{
  "n_layer": 15,
  "norm_eps": 1e-05,
  "init_std_o": 0.0,
  "optimizer": "cautious_adamw",
  "lr": 0.00118,
  "lr_head": 0.00819,
  "schedule": "wsd",
  "final_lr_fraction": 0.0,
  "batch_tokens": 131072,
  "dataset": "wikipedia_en"
}
MLP neurons of a small language model. Each row is named by its layer, matrix (down: output weights) and neuron, and shows model dimensions 16-143. Each number is 128 + 32 x the weight over its row's rms, rounded and kept within 0 to 255. A neuron's up and down rows have the sign that makes its largest values positive.
After each neuron's rows, "fires before" lists the tokens most often just after its 100 highest values on Wikipedia text that the model never trained on. A number after a token or word is its count.

L2.down69 [113 166  78  95 180 184 108 106 120 127 111 118  83 132 137 131 126 112 133 147  84 133  85 150 141 116 137 181 101 117 119 175  75 100 136 152 144 143 131 157 119 143  99 146  92 119 121  82 160 109 150 157 146 126 120 129 106  94 112 122 108 147 164 155 122 132 171 122 130 152 122  85  90 106  95 169 101 193 148  85  83  93 104 111  89 139  58 156 134 126 118 139 122 111 117 165 170 175 129 161 157  97  51 188 150 172 105 112 114 142 111  66 128 119 182 105 165 109 152 161 193 231 165 140  44 145 162 139]
fires before: " " 51, "mp" 8

L8.down107 [ 81 160 146  79 104 140 132  86  66  84 129 169  79 118 101 117 104  82 136 104 119  72 174  92 113 150 166  98 109 115 149  56 146  86 139 132 139 132 114 152  92 187 153  99 133 169 145 146 154 104  98 141 110 129 254 145  71 108 127 177  92 186 109 138  85 133 109 113 123 148 132 144  95 129 153  76 189 142 127  87 104 109 128 113 145 107 107 141 127 107 132  86 138  78 111  96 143 212 124  98  83 175 162 123 138  74 104 124 172  99 116 140 100 100 127 113  98 113 106 122  85  93 148 142 103  91 122 134]
fires before: "==" 13, " It" 11, "The" 11, " a" 8, " The" 7

L12.down90 [138  71 126  93 114 101 125 145 131 112 106 158 117  59 131 107 171  87 169 168 109 153  88  95 143 113  93  61 133 154 124 104 176 151  64  99 114 122 106  89 186 197 109 167  73 184 112 125 130 113  87 180 151 121  84 147 103 165 126 163  99 108 136 142 119 136 152 109 127 141 135 110 163 133 145  84 154 117 105 153 111 183 123 174 133 134 122 131 140  90 103 101 134 148  73 125 124  91 130 173 139 141 109 134  70 146 101 131 146 130 103  90  70  97 100 130 127 107 166 158  76 178 187 114 126 131 140  89]
fires before: "1" 15, "5" 13, "0" 12, "6" 11, "3" 10, "4" 10

L8.down647 [109 156 255 168 112 169 169 164 162  90 139 106 117 167 147 102 162 108  93 111 173 165 109  74 112 108 132 163 132 115 169 109 128 154 114 170 140 142  87 135 115 160 124 125 138  92 113 141 131 142 137  73  91 114 136 126 117 142 175 162 174 180 124 102 155 170 153 152 100 157 125 139 126 225 133 157 161  86 145 123 135 117 175 145 158 137 112 118 127  94 139 137 159 147 131  90 133 107 137 135 155 111 124 183 108  96 191 125 117 141 153 121 150 201 113 141 140 112 104  81 123 132 112 123 135 137 123 155]
fires before: "===" 26, "==" 20, " " 8, "A" 6, "====" 5, "|" 4

L2.down91 [139 133 143 112 129 104  68 142 172 124  84 106 123  90  97 113  78 160  58  99 116 223 146  89 179  84 144 165 117 155 106 101 141 109 124  65 117 114 111  95  93 128  97 123 178 134 124 188 101 169 146 150  88 124 198 148 131 146 123 118 143 119 203 120 193 103 135 128 131 157 112 100 165 109  94 149 122 106 101 127 118 130 109 133 133 197 124 135 111 123 196 151 161 147 167 198 142 110 155 156 124 135  92 146 114 145 145 166 100 125  94 109 132 122  84  82  93 201 103 155 122 135 149  83 124 142 148 104]
fires before: "," 18, "." 15, " to" 8, ")," 8, "–" 6, " |" 5

L8.down181 [151  89  86 102 150 127  72 166 149 142 155  96 130 150 134 139  85 113 115 179 129 117 120 136 113 157  97 112 136 138 119 146 115 152 130 210 156  69 113 119 163 169  97 131 126 101 138 153 139  90 147 103 113  88  95 122 107 185 108  96 186 132 118 142 111 100 101 164 148 171  26 117 161 103  94 173 128 159 185 124 112 142  75 129 124 129 147 117 122 143 138 161  98 131 151 105 112  87  87 140 172  74  95 150 103 145 107 116 155 171 171 128 118 113 129 168 162 115 146 123 108  80 122 188 107  81 147 163]
fires before: "1" 13, "6" 13, "0" 12, "7" 9, "9" 8

L2.down256 [129 129 145  94  69 158 102  82 168 215 149  99  66 115 152  78 129 126 100 187 108  69 139 124 141 167 109  72 152 127 124  95 119 111  84 134 104 178 126 148  45 145  88  87 132 120  98 130 132 101 114 104 143 139 121 137  84 114 122 138 184  91 139 134 104 151 117 187 104 162  56 121 114 128  59  95 125 173 146 138  47  98 125 118 103  76 105 124 134 123  90 147 102  87 134 118 104 155  76 150 148  93 102  90 118 132 117  89 127 120 134 180 121 118 175 115 147  95  85 118  92 137  95 119 131  75 127 130]
fires before: "m" 13, "ck" 12, "s" 10, "n" 10, "ing" 5, "on" 4

L2.down373 [ 94 106 255 164 154  93 154 150  87 137 100 118 108 153 137  60  83 157 118 124 205 144 134  94 136 198 126 117 108 164 151  87 149 139 111 108 118 121 108  54  96 138 130 114 142 134 164 154 142 141 107  41  79 137 171 121 103 109 131 129 157 138 125 135  61 131  96  80 118 178 155 101  91 129  97 138 112 124 154 133  83 113 167 121 133 137 153 133 134  83 112 160 120 134 114 133  96  93 155 100 113  54 125 157 138 100 126  88 120 144 125 158 173 175 149 104 158 113 131  83 143 169 117 162 131 150 123 143]
fires before: "=" 22, "===" 21, "==" 18, "S" 5, "====" 4

L12.down552 [103  98 197 134  53 176  91 146 140 219 122 114 108 126 123 169 161 169 106  79 125 140 113 131 160  76 177 120 136  87 172 127  83 130 164 167 125 126 180 173 131 133 116 119 131 152 132 141 166 117 100 133  79 111 145  88 132 171  72  87 145  48 121 182 101 123  99 151 119  78 145  91 139 153 141  95  82  96  90 151 112 138 164 109 190  78 163 119 125 133  79 112 136 126  99 137 130  95  92 134 136 128 125 130 134 149 132 116 116 117 135  96 140 164 102 139 140 136 159  72 182 141 130 126  93 126 118  98]
fires before: "ed" 25, "ing" 11, "e" 9, "ent" 8

L7.down399 [ 79 120 150  90 136 161 165 102 182 144 141 155 139  79  81 169 176 155 110 113 101  99 130 106 165 103  84 144  71  82 106 169 150 120 156 129 122  96 193  85 155 115 122 115 175 110 181 143 116 132  93 113  59 141 149 102 138 144  98 159 102 116  89 114  72 149 108 118 104  95 130 134 127 152  57  46 119 150 112  95 170  67 101  98 122 181 140 153  95 140  98 124 106 131  90  89 140 111 156 111  59 113 168 152 157 177 162 110 115 111  78 117 103 116 100 111 122  72 111 124 179 194 140 126 104 163 185 173]
fires before: " the" 20, "s" 12, "ing" 10, "ant" 8, "ed" 6

L8.down379 [105  92 100 141 171  83  96 148 126 142 117 123 148 111 153  91 125 110 204 163 134 128 137 122 148 125 109 143 175  81 115 144 130  54 165 164  91 136 106 107 133  90  90 106  98 121  76 107 101  83  81 179 129 157 152 135 144 105  93 143 175 129  73 115 149  76 141 143 109 137 143 192 124 144  68 137 150 129 131 108 147 134 117 173  75 146 145 114 168  81  79  66 113 128 137 113 150 123  80 137 150 136  89 146 141 170 116  83  99 136 173 119 216 188 133  91 108 162 111 130 153 127 121 136  74  97 117 122]
fires before: " " 50, " a" 13, " an" 12

L12.down624 [130 175 183  79 110  99 122 150 120 147 106 141 124 126 188 124 174 134 184 180 133  91 208 147 124 137 117 114 145  88 129 119 166  92 152 127 151 193 169 122 147 144 154 157 160 140 147 163 152  77  82 118 135 156  63 151 127 161 174 111 118 100 153 145 114 150 103 162 126 210 121 112 166  87 168 129 151 133 140 150 170  86 131  35 133  97 120 124 136 119  99 131 196 131 118 165 119 113 148 147 103 134 186  82 145 146  73 135 119 142 161 113 143 122  94 152 110  67 145 121 123 164 124 144 169  77 172 130]
fires before: " -" 32, " was" 10, " " 9, " an" 5, "ives" 5, " In" 5

L7.down356 [124 131 120 110 103 111 114  93  59 146  86 133 128 157  96 120 145 162 166 148  92 127 132 128 132 142  75 120 161 106 160 118 135 118 155  68 155 185 139 131  91 175 194 117 163  94 132 148 132 124 218 133 119 106 109 235  75 153 123 147 142  87 146 162  47 158 132 107 194 135 151 103 176 164 162 168  80 121 181 192 159 111  88 188 159 128  93 176 136 113 127 186  82  49 102  86 137  97 135 113 114 120 123  87 146 130 165 164 117  84  78 116 108 175 152 127 127  81  97  96 146 143 144 115 110 167 135 140]
fires before: "ough" 17, "ose" 16, "is" 10, "at" 7, "ree" 7

L8.down571 [137 137 176 124 149 149 115 150 114  95 196 195  76 132 124 134 124 141 110 107 108 144 164 133 110 120 137 117 136 158 153 130 117 119  90 168 230  98 169 114 189 153 110 161  63 172 116 124 158 122 139 108  80 157 120 158 134  85 152  90  85 116 200 106  84 171 114 141  93 159 135 157 159 120 110  25  92 120 180 154 157 135 137  78  80 134  92 102 180 106 110 125  71  83 158 103 165  86 142 144 169 119 213 115 129 166 121 145 115 112 168 153 109 137  60 129 153 175 143 142 136 145 162 174 116 147 101 127]
fires before: " " 65, " |" 14

L2.down85 [128 151  83 149 107 157 137 100  74 101 124 145 156 134 160 145 114  52 141 122 148 171 142 165  75 126 149 121 132 169  63 140 114 156 178  96 101 135  73  68 122 153 210  67 146 123  67 170 146 127 152 129  89 126 127 121 160  86 105 161 151 139 167 152  84 129  60 107 136 104 106  94 158 152 167 166 100 136  90 158  56 194 123 131 133 156 169 100 130 119 112  90 111 186 114 134 134 117  98 164  99 106 184 142 119 108 132 148  76 103 130  89 169 123 148 162 128 117 124 112 127 148 185 108 106 178 123  79]
fires before: "q" 17, "b" 14, "z" 6, "u" 6, "el" 6, "ig" 4

L9.down640 [107 134 255 127 171 126 146 148  87  45 106 120  72 141 121 101 115 106 128 151 129 120  51  92  74 185 162 161 146 153 172 125 123 172 156 114 111 136 161 191 157 103 157 125 165 139 144 157 161 106 152 101  66 179 138 119 178 112 109 148 110 158 110 117  93 149 132 106 124 108 151  81 178 119  98  66 123 129 125 174 155 116 119 141  95  97  95 151 141 117 128 132 120 118 117  70 168 104 141 168 106 150 127 117 118 134 139 145 142 147 142 176  71 171 105 143 136 159 148 114 147 141 135 128 158 144 106 164]
fires before: "==" 26, " He" 12, " She" 7, "In" 5, " It" 5

L12.down472 [166 121 234  87 138 170 117 147 165 141 124 101 107 144 104  41  91  97 159 136 180 166  92 102 179 121 119 144 182 172  91 111 161  91 141 113 144 134 145 146 153 181 195 142 124 132  38 109 130  95 169 132 150 196 205 137 158 150 178  79 140 167 105 132 118  86 124  97 127 126 114  83 137 113 154 125  86 138 127 125 142 109  98 170 102  70  99 109 106 132 160 140  84 142 128 185  78 128 146 136 135  96 116  98 119 143 149 101  98 111 118 143 115 156 112 149  86 203  83 152 140 122 153 114 122 139 110 118]
fires before: " in" 21, " by" 11, " to" 9, "." 8, " with" 6, " at" 6

L8.down286 [157 130 221 183 126 109 161  88  97  83 157 195  88  86 154 100 117 113 138 125  68 135 114 106  77  96 156 151 103 189 104 135 115 176 147 144 171 172  67 138 133 113  78 178 104 129 143 123 110 137 101  71  99 130 117  94 108 127  96 156 179 132  95 158 123 126 104 158 113 166 124 143 167 139 179 108 101 148 130  55 153 118 139 130  61 101  94 191 149 188 145 114  52 129 178 188 102  72 153 107 133 136 104 125 123 143 181  93 114 144 121 119  70 105 112  89  88 177 154 104 139 132 132 106 134 164 115  99]
fires before: " " 36, "A" 7, "up" 5, "P" 4, "ore" 4, " |" 4

L10.down274 [123  60  85 111  61 113 106 131 163 180 154  66 101 148 134 137 175 157  94 137 158  22  60  81 145 128  95  80 106 101 130 162 145 112 185 157 111 137 123 151 135 159 126 124  98 156 102 150 109 104 115 131  72 148 125 125 120 131 122 115 146 115 145 181 164 170 110 214 162 137 109 177 180 158 123 113 124 206 150 103 120 139 126  84 165 139  97 143 133 127  58  90 111 159  99 151 194 119 186  96 163  60 153 101 137 104 119 142 114  92 108  85  74 126 162  93 139 105 128 110  72 148 150 112 147 133 141 150]
fires before: "er" 21, "ing" 11, "ations" 6, "ics" 6, "e" 5, "or" 5

L2.down553 [118 182 119 138 177 154 181 137  88 173 126  90  94 100 152 109 163 121  63 161 134 198  54 148  87 193 116 120 126 125 165 135 151 146 103 112 149 171 130 174 155  86  89  98 137  94 139 123 135 125 175 136 114  74 169  50 154 148 136  68 129 139 112 114  92 172 127 116 174  90  93 133 200 103 132 108 156 153 134 168 114 165 147  91 124  57 132 127 127 121 141 183 133  67 154  64 108 119  81 195 117 124 153 146  87 147 123 137  96 115 122 119  75 160 100 112 162 133 136  77  93 135 215  94 138 138 146  73]
fires before: " " 16, "2" 15, "4" 11, "5" 10, "0" 7, "3" 7

L10.down68 [146 163 132  72 144 110 124 116  98 194  83 177 151 170 177 130 115 145 101 100 141  96  97 164  95 116 103 160 118 179 153 130 169 108 161 106 116  81 132 124  25 120  87 125  93 110 191 108 104  77 125 138 180 146 102 138  77 122 105 132 160 190  76 201  73 172 145  36 107  84 165 126 164 146 121 135 137 104 135 160 133 150  83 111 127 159 101  74 130 151 116 124 100 112  97 178 100 144  88  97 102 129 100 139 177 146 184 116 174 104  86 166 110 150 135 133 123 165 130  98  84  84  92 133 109 116 146 130]
fires before: "nt" 16, "r" 13, "o" 8, "er" 5, "ure" 4, "hed" 4

L2.down30 [177  72 107 168 144 110  71 130 150 103 121 131 179 101  81 112 137 149 139 121 113 109 118 144  59  76 139 139 140  70  93  53 150 132 125 152 125 142 108 145 109 157 101  96 157 104 155  79 107 135 137 112 119 114 141 136 114 100 144 124  96 110  94 129 134 156 146 150 120  84 169 124 131 197 102  80 135 135 104  53  91 138  85 130 163 133 120 201 147 116  53 145 125 105 153 168 131  71 107 152  84 173 129 131 132 114 145 137 134  97 104 136 181 115 129 109 108 135 186 185 196  76 111 170 154 131 142 146]
fires before: "earch" 15, "id" 12, "ult" 9, "our" 6, "ident" 5, "erv" 4

L8.down695 [129 162 113  99 136  93 101 166  89 109 108 160 124 154  94 130 138 151 178 136 140 176 127 143 169 113 132 139 158 122 157 131 135  54 153 173 133 163 124 131 149 125  84 146 117 100 196  87 116  96 146 119 128 151 134 121 168 122 138 168 137 116 166 153 116 127 114 146 129 168 152 143 149  52 174 179  87 187 103 118 132 150 182 126 123 120 150 103 138 112 146 117 102 156 134 197 144 168 101 161  78 103 137 109  87 171 172 129 105  56 142 152 170 131 147 199 144 158 142 161 183 210 141 102 138  89 143 121]
fires before: " " 41, " the" 9

L9.down316 [109 140 180  98 122  86 133 109 104 128  82 138 139  72  47 131 123 108 105  98  62 137 131 114  93  77  93  83  76  82 173 110 136 187 106 144 138 142  74 196 133 146 147 190 181 109 114 187 142 142 140 103 146 142  91 147 131  64 141  21 126 110 173 141  94 102 108  84  74 138 116 100 129 198  88 107  49  85 112 142 172 119  88 145 189 129 190 129 113 100  74 134  94 151 178 211 119 162 146 182 150 138 119 164  85 150 119 134 113 104 151 169  98 133 137 152 165  98 141 122 161 165 153 148 181 122 123  93]
fires before: " by" 18, " in" 15, " to" 9, " as" 8

L7.down670 [169 131  90 157 114  89 139 106 145 160 143 124  86  81 143  99 173 138 117 181 143 130 135 123 135 115 152 145 164 145 130  99 167 107 153 163 123 193 180 145  69  99  93 137  54 161 148 188  91 146 173 107 168 114 118 122 208 116 135 179 112  80  75 153 138 101 133  72 140 110 199 174 111 113 109  95 128 135 134 124 113  72 157 119 109 157 148 179 134 104  79 157 130 144 190 176 124  91  72 121 191 197 136 208  99 169  99 141 121 118 204 120 122 152 126 104 107 149 112 112 188 151 124  93 156 141 107 129]
fires before: " " 61

L9.down314 [146 139 174 120 136 136 138 128 159 138 158  68 160 109 120 185 137 189  79 131 170 116 123 114 148 147  79 139  83  92 136  89 143 173 116 157 146  82 134  79 108  89 141 180 119 127 130 123 104 167 153 162 146 164  84 135 108  73  57 119 155 116 157  94 106  79 112  53  93 108 173 174 169 115 112 161 136  98 171 169 146 120 122 159 110 127 169 141 175 127 133 116 119 173 155 159  80  77 115  72 134 209 123 110 129 161 105 102  42 193 115 141 106 124 128 121  74 130  91  97 112 144  87 143 157 142 130  75]
fires before: "-" 24, "in" 13, "|" 11, " player" 7, "th" 6, " " 4

L12.down478 [118 151 216 123 116 145 142  95 127  96 100 189 162 184 126 163 123 106 126 142 130 159 152 151 122 187  75 124 159 125 116 144 130 118 114 108 113 120 134 141 134 158 112 175 105 161 182 121 194 109 163 109 174 120 128  71 137 125 136 129 133 102 144  98  95 100 107 144  97 169 117 121 137 118 140 129 153 148 157 113 105 185  28 100  84 134  99 153 141 187 166  84 135 109 122 121 112 137 174 144 130 161 173  51 182 185 137 139  91  61  93 192  95 147  96 111 127 202 146 159 103  81  74 129 139  90 155  86]
fires before: "y" 18, "ation" 9, "ent" 7, "ic" 6, "al" 5, "ature" 5

L12.down527 [168 164 136 173 137 128 171 136 150 154 166 139 143  84 158 176 126 100 113 128 145  74  20 142 131 176 113 127 115  99 169 157 154  86 131 146 125 162 134 166 150 137  81 156  96  70 123 147 123 158 143 126 128  94 147 142 115 153 182  92 152 142 159 122 108 165 139 143 127 122 116 125 146 170 155 119  98 150 165 143 125 153 115 141 114 147 118 135  88 113 143 136 128 142  65 109 172 114 126 166 141 114 136 178 214 147 137 143  72 123 135 156 128 163 119 105 145 141  67 125 106 168 134 116 110 172 187 162]
fires before: "3" 31, "2" 13, "4" 10, "1" 7, "0" 5

L2.down206 [101 159  56  64  91 138 199 103 138 102 130 108 108 181 126 153 128 104 140 137 112  53  98 110 157 103 155 140 163 113 198 123 116 154 127 139 156 165  91 125 157 143 115 123 146  96 162  96 120 140 136 105 138 136 122  99 151 105 171 150 116 143 111  99 135  97 208  96 180  98 110  98 194 112 109 111 161 112 126 132 134 119 160 130 168  79  47 112 122 157 123 170 138 123 120 141  80  85 109 132  83 113  62 111 111 226  89 135 152 153  70 151 164 128 123  88 137 132  57  68 149 132  98  71  86 112 146 138]
fires before: "all" 17, "al" 15, "ia" 10, "ical" 8, "ian" 7, "ic" 6

L8.down251 [148  89 190  45 114  93 117 153 111 116 117 111  50 190 133 138 123 186 162 176 135 135 146 120 168 120 151 111 170 205 126 114 134  93 166 111 178 118 149 185 181 110 109 117 100 113 106 152 113 142 147 116 144 104 153 113 134 123  64 143  78 106 170 110 156 175 116 170 145 149 177  96 146 110  65  94  91 105 182 142 137 147 124 152 101 154 167  94 133  91  99 137 126 142 126 163 111 137 137 128  80 105 159 134 146 131 170  86 171  49 167 155 117 129  96 143  96 146  96 180 128 112 116 135 165 103  62 167]
fires before: " " 50, " |" 7

L2.down0 [102  75  79  79 141 115 200 137 126 107 164 145 146 155 146  83  53  87  78 133 139 173 142 131 135 170 139 141 113 168 131 123 122 180 114 138 153 131 127 110 127 173 147 148 110 176 148  80  86 137 108 105 107  77 120  96 117 129  97 142 146 106 107 123 141 134 145  75  89 163 115 135 121 120 195 134 105 153 171 137  91 159 164 102 102 111 145 101 159 100 145 178  80  84  76 129 103 194 100 105 137  77  94 145 123 155 113 171  92 114 136 107 132 138 146  92 190 149  82  67 166 129 133 121 175 109 168 121]
fires before: "ian" 19, "al" 15, "ia" 11, "ical" 8, "ic" 6

L8.down549 [ 79  97  22 110 158 144 110 109 150 148 165 202 142  98 134 164 105 157 157 163 140 101 166 179 108 117 114  94 146 117 112 156 117 153 141 117 165  95 155 135 106 148 189  86 153 145 120  77 105 142 132 115 200 130 125 137 117 108 115 147 103 144 118 123 189  99 152 145 135 136  98  81 173 154 113 145  90 122 120 151  83 118 186 123 118 112  56 132 130 112 191 136 107  97 105  70 180 131 154 105 127 160 140 175 101 132 123 145 110  81 156 105  97 123 121  92 132 137 127 186 138 131 149 138  99 120 150 130]
fires before: "and" 19, "ad" 11, "ound" 10, "ant" 6, " " 4, "ac" 4

L5.down553 [135 115 133 102 105 127 178 161  94 108  60 133 133 158 119 143 101  99 125 141 168 132 134 122 116  66 143 166 208 104 145  67  69  94 122 174 110  99  72 110 105 123 144  88 128 140 110 138 162  95 146 136 113 144  71  99 119 195 164 108  83 149  98 150 167  79 135 129  85 150 150 130  73 131 171 164 111 141 142 133 117 118 100 167  87 157 154 120 106 164 122  87 103 201  77 112 115 114  82 129 144  97  80  99 172  81 133  94 129 139 113 120 120 163 157 114 144 125 119 113  88 145  79 141 123 118 130 150]
fires before: " " 28, " (" 8, ":" 7, " an" 6, " has" 6

L9.down31 [ 83  93 121 124 207 126  72 149 122 157 117 154 101  96 114 114  99  80 114 153 103  93 152 157 133 140 126 171 102  92 113 138 158 128 136  99 168 149 133 163  90 164 139 118  72  98 188  85 127 167 124  84 179  97  85  46 102  70 110 106 171 159 107 134 129 113 124  94 109 116 106 121  64 200 131 151 124 153 167  73 112 105 165 111  95 156 107 119 144 116 126 163 104 130 170 131 133 174  76  93  98 140 147 113 172  99  83 104 140 200 106  91 155  85 153  73 147  67  86 142 109  81 136 119  99 145  91 114]
fires before: " " 47, "\n" 4

L8.down503 [124 132 165 117  89 143 132 116 133 101  72 111 102 110 118 147  69 118 172 175 117 145 113 181 105  85 138 148 209 198 144 108 142 113  87 139 139 143 135 124  62 168 108 172 126 184 168 135 111 103 157 126  75 152 121 116 138 127 109  76 121 124 148 115  93 105 169 150  56  68 164 142 168 174  81 149 118  97 163 108  82 178 127 112 147 146 105  99  95 101 102 106  81 162  78 150  77 145 121 100 106 121 116 165 127  19 198 116 126  97 181 136  95  83 137 175 104 130  82 132  52 130 153  95 146  77 128 143]
fires before: "-" 80, " " 6

L6.down564 [165 109  58 140 130 170 150 114 157 188 162 152 140 126 115  96 120 110  94  50 111 129 131 125 174  96 121 125 126  99 163 169 123 159 157 133 163  80 142 101 168 161  96  23 211 165 160 165 152 111 169 144 106 121  82 149 128 164 124 134 148 158 106 120 142 101 129 130 104 192 112  97 117  73 141  75 165 106 164 134 119 106 145  74 150 115 137 124 141  91 159 143 108 115 134 140 144 187 143 161 116 102 101 116 145 167 104 158 156 107 122 112  71 108 168  68 104 170 108 105 161 162 181 142 122 153  89 161]
fires before: "%" 20, " |" 16, "9" 6, "nt" 6, " |\n" 4, "7" 4

L2.down529 [ 91 119 159 140  72 129 147 154 234 134 124 144 107 132 166 119  80 133 116 161 106 156 136  85 137 170 189 102 124 156 169  97 120 185 145 118 150 127 112 162 146  67  86 146 158 116 155 129  65 142 145  99 114 150  99 189 116 131 144 155  62 157 141 124  93 141 104  99  55  97 166  93  89 148 125  57 139 141 129 161 213 111 164 139  92 100 139 193 145 133 137 134 110  91 152 149 199  82 140 124 165 152 131 127 117 141 164 159 129 179 117  76 126 116 163 127  93  87 159 165 125 125 160 137 179 109  96 105]
fires before: " " 31, "c" 6, "p" 5, "b" 5, "der" 5

L8.down64 [144 132 253 133 117 200 125 153 143  42 142 161 196 148 109 135  80 124 119  88 154 159 113 187  71 148  82 153 114 145 184  71 159 135 154 173 106 131  60 136  89 160 138 140  60 132  81 155 103 133 102 119  97  92  73  66 125 100 146 118 104 115  82 100  98 125  83 108 117 128 162 133 125  71  81 141 165 155 103 156 103 162 134  92 120 133 131 117 145 169  89  90 130 136 161 170 161  69 153 129 149 113  89 148 149 107 208  82 139 118 115 147 118 170 148 144 141 164 163 156 110 107 119 141 168 131 101 148]
fires before: "==" 41, "In" 10, "A" 8, "===" 6, "-" 4

L12.down549 [115 122 145 117 139  87 159 146 142 158 159  97 119  64 104 121 133 172 130  92 159 123 119 104 124 125 158 104 129 122 115 172 100  56 138 106 143 124 158 105  74 114 141  86 131 123 169 126 162 172 133 119 129  90 120 107 133  84 105 158 159 145 143 136 204 117 101 156 103 154 112 100 105 195 114 130 150 150 118  95 176 121 185 146  88 164 121  66 125  85 108 152 116 148  99 111 113 118 113 120 103 120  89 120 108 133 135 100 165  89 132 141  77 129  97 155 113 111 155 107 203 127 111 147 174 104 135  55]
fires before: "ed" 18, "ing" 12, "ant" 12, "te" 8, "ance" 7, "s" 6

L10.down457 [163 137 149 121 118  94 171 129  94  65 153 120 135  65 117 111 156  95 214 134 121 116 136 144 201 166 130 107 106  54 119 118  74 138 122 184 149  93 138 137 120 141  82 105 115 152 120 162 129 143 127 160  87 134 160 108 154 132 112  64 117 105 191 168 184  96 117 185 141 163  57  88 153 164 142 190 107 184  80 112 110 117 154 156 177 129 209  88 127 128 129 163 133 145 163 141 121 116 158 131 163 101 108 116 149 108  62 144  56 134 142 135 152 138 113 140 161 147 146 133 150 122  96  97 165 141 130 108]
fires before: " in" 21, " by" 10, " as" 8, " to" 8, " on" 7, "." 7

L12.down87 [108 151 189 178 124  99  71 199 112 177  43 140 166  49 134 150 101 142 160 104 150 139  92 177 178  99 127 117 154  89 106 190 131  86 144 102 129 112 100  91 139 116 148 113 102 129 148 169 130 122 135 141 159 168 108 111 116 143 182 136  72 140 120 114 156 142 127 171 104 115 146 138 162 127 132 109 121 126 160 121 145 135 172 162 133 132  89 133  90 134 107 107 113 109  97 111 122 128 165 179 116 151 121 150 139 158 173 154 198  75 116  82 106 184 134  98 142 152 123 113  84 115 153 116  87  73 198 155]
fires before: " " 13, "0" 13, "5" 12, "9" 9, "1" 9, "6" 9

L2.down629 [146 114 104 194  71 132 160 134 151 156 146 143 122  74 133 124 128 121 128 123 120  30 109 164 131 119 135 109 129 144  88  94  44 155 111 109 112 135 148 116 112  72 136  92  66 121 153 111 124 156 181 120 180 112 123 105 122 147 119 183 107  93 142 133 116 112 144 201  67 150 147 132 119 201 142 101 125 141 188 187 172  98 124 150 137 108 146 114 138 156 144 199 112 131 130  85 127 116  71 127 136 186 118 106 118 186 121  90 115  87 107 104 111 137 130 132 166 104 188 166 150  46 181 142  87 100  90  90]
fires before: "and" 37, "ound" 14, "ad" 13, "ant" 7, "ay" 6, "ac" 6

L7.down660 [ 78 117 114  94 112  68 131 140 104 163 121 112 166 115 170 168 133 194 110 100 147  96 100 122 163  97 168 158 137 156 121 170 125 136 103  96 102 106 110  86  61 143 175 124 130 138  95 153 130 142 168 192  99 146 159 134 143 160  90 122 101 126 155 145 184  98 121 119  73 108 124 159 138 188  91 151 107  90  98 106 124  58 113  66 100  82 113 173 141 188  51 103 107 148  80 134  93 116 110 151 114 103 152 168  79 124  89  95 125 111 221 158  83 164  61  97 104 103 105 107  70 145 136 110 145  81  67 171]
fires before: " of" 18, "y" 16, "ed" 7, "elf" 5, "i" 4

L9.down694 [126 178 155  65 141 116 199 118 134 110 146  65 107 120 146 156 138 182 130 192 135 177 133 133 161  85 196  83 163 113 134  83 167 104 108 151 137 138 159 122 130 118 110 166 165 120 157 135 121 181 185 123 112 180 107 112 110  77 152 117 130 146  92 131 128 154 126 147 134 157 164  97  84 106 153 176 146  97 157 150 166  98  90 149  98  92 137 162 133  79 121  57 133 150 108 102 149 146 107 143  79 120 165  80 157  81  75 117 133 157  97 122  72 114 113 127 117 103  94 164 115 148 106 112  91 176 179 129]
fires before: "-" 61

L8.down67 [130 141 211 139 128 123 130 164 119 103 107  64  66 119 185  72  67 149 157 158 104 161  87  78 146 105 124 145 122 133  94  75 106 143 133 112 107 163  87 108 100  70 168 180 109  87  87 109 116  95 148 136 122 113  94 173  76 103 142  96  89 142 102 132 151 106  98 111 116 107 129 107 152  89  96 139 166 157  78 172 140  74 138 151 151 192 125 136 133  43 123  70 128 128  80 143 126 101 157 102 139 140 107 138 139  71 154 106 124 114 128 145 150 160 131 160 152 225 141 143 173 152 123 170 121 102 127 118]
fires before: "==" 24, " He" 15, " She" 6, "In" 6, " In" 5, "A" 4

L6.down680 [109 116 115 130  69 122 162 122 174  95 131 113 159  96  85  85 101 136 127 121 158 179 142 186 128 118 170 129 111  80 156 160 173 131 117  82 131  83  43 128 216 140 155 132 130 142 156  75 130 131  94 144 134 107  99 161 141 120 146 107 141  84 124 110 127  83 108 150 150 133 139 207  53 122 170 187 134 137 119 148  58 134 134  76  86  85 127  88 125 101 132 136 139 122  96 124 121 169 145  96  99 133  91 146  84 123  66 136 149 145 129  98 136 171  98 152  91 136 120 176 143 157 172 136 134 114 120 148]
fires before: " |" 39, "," 10, "9" 4, "8" 4, " |\n" 4, "4" 4

L9.down698 [118 122 223 148 171  75 158 124 109  71 134 129 103 159  77 109 134  96 147  83 113 186  73 107 132 143 168  93 151 135 169  25 158 127 128 127 104 150  92  51 161 130 105  91 146 140 130 107  98 116 125  88 122 100 116 129 147 159 169 137 122 148 128 148 137 114 126 133  97 119 143 125 100  93  94 160 131 160 131 143 161 117 194 138 120 146 103 155  78  89 142 131 168 108 147 127  54 160 127 104 150  99  93 113 187 124 118 160  40 108 118 129 137 122 142 140 139 140 123 122 150 141 172 155 132 145 113 130]
fires before: "==" 32, "===" 18, " |" 5, "In" 5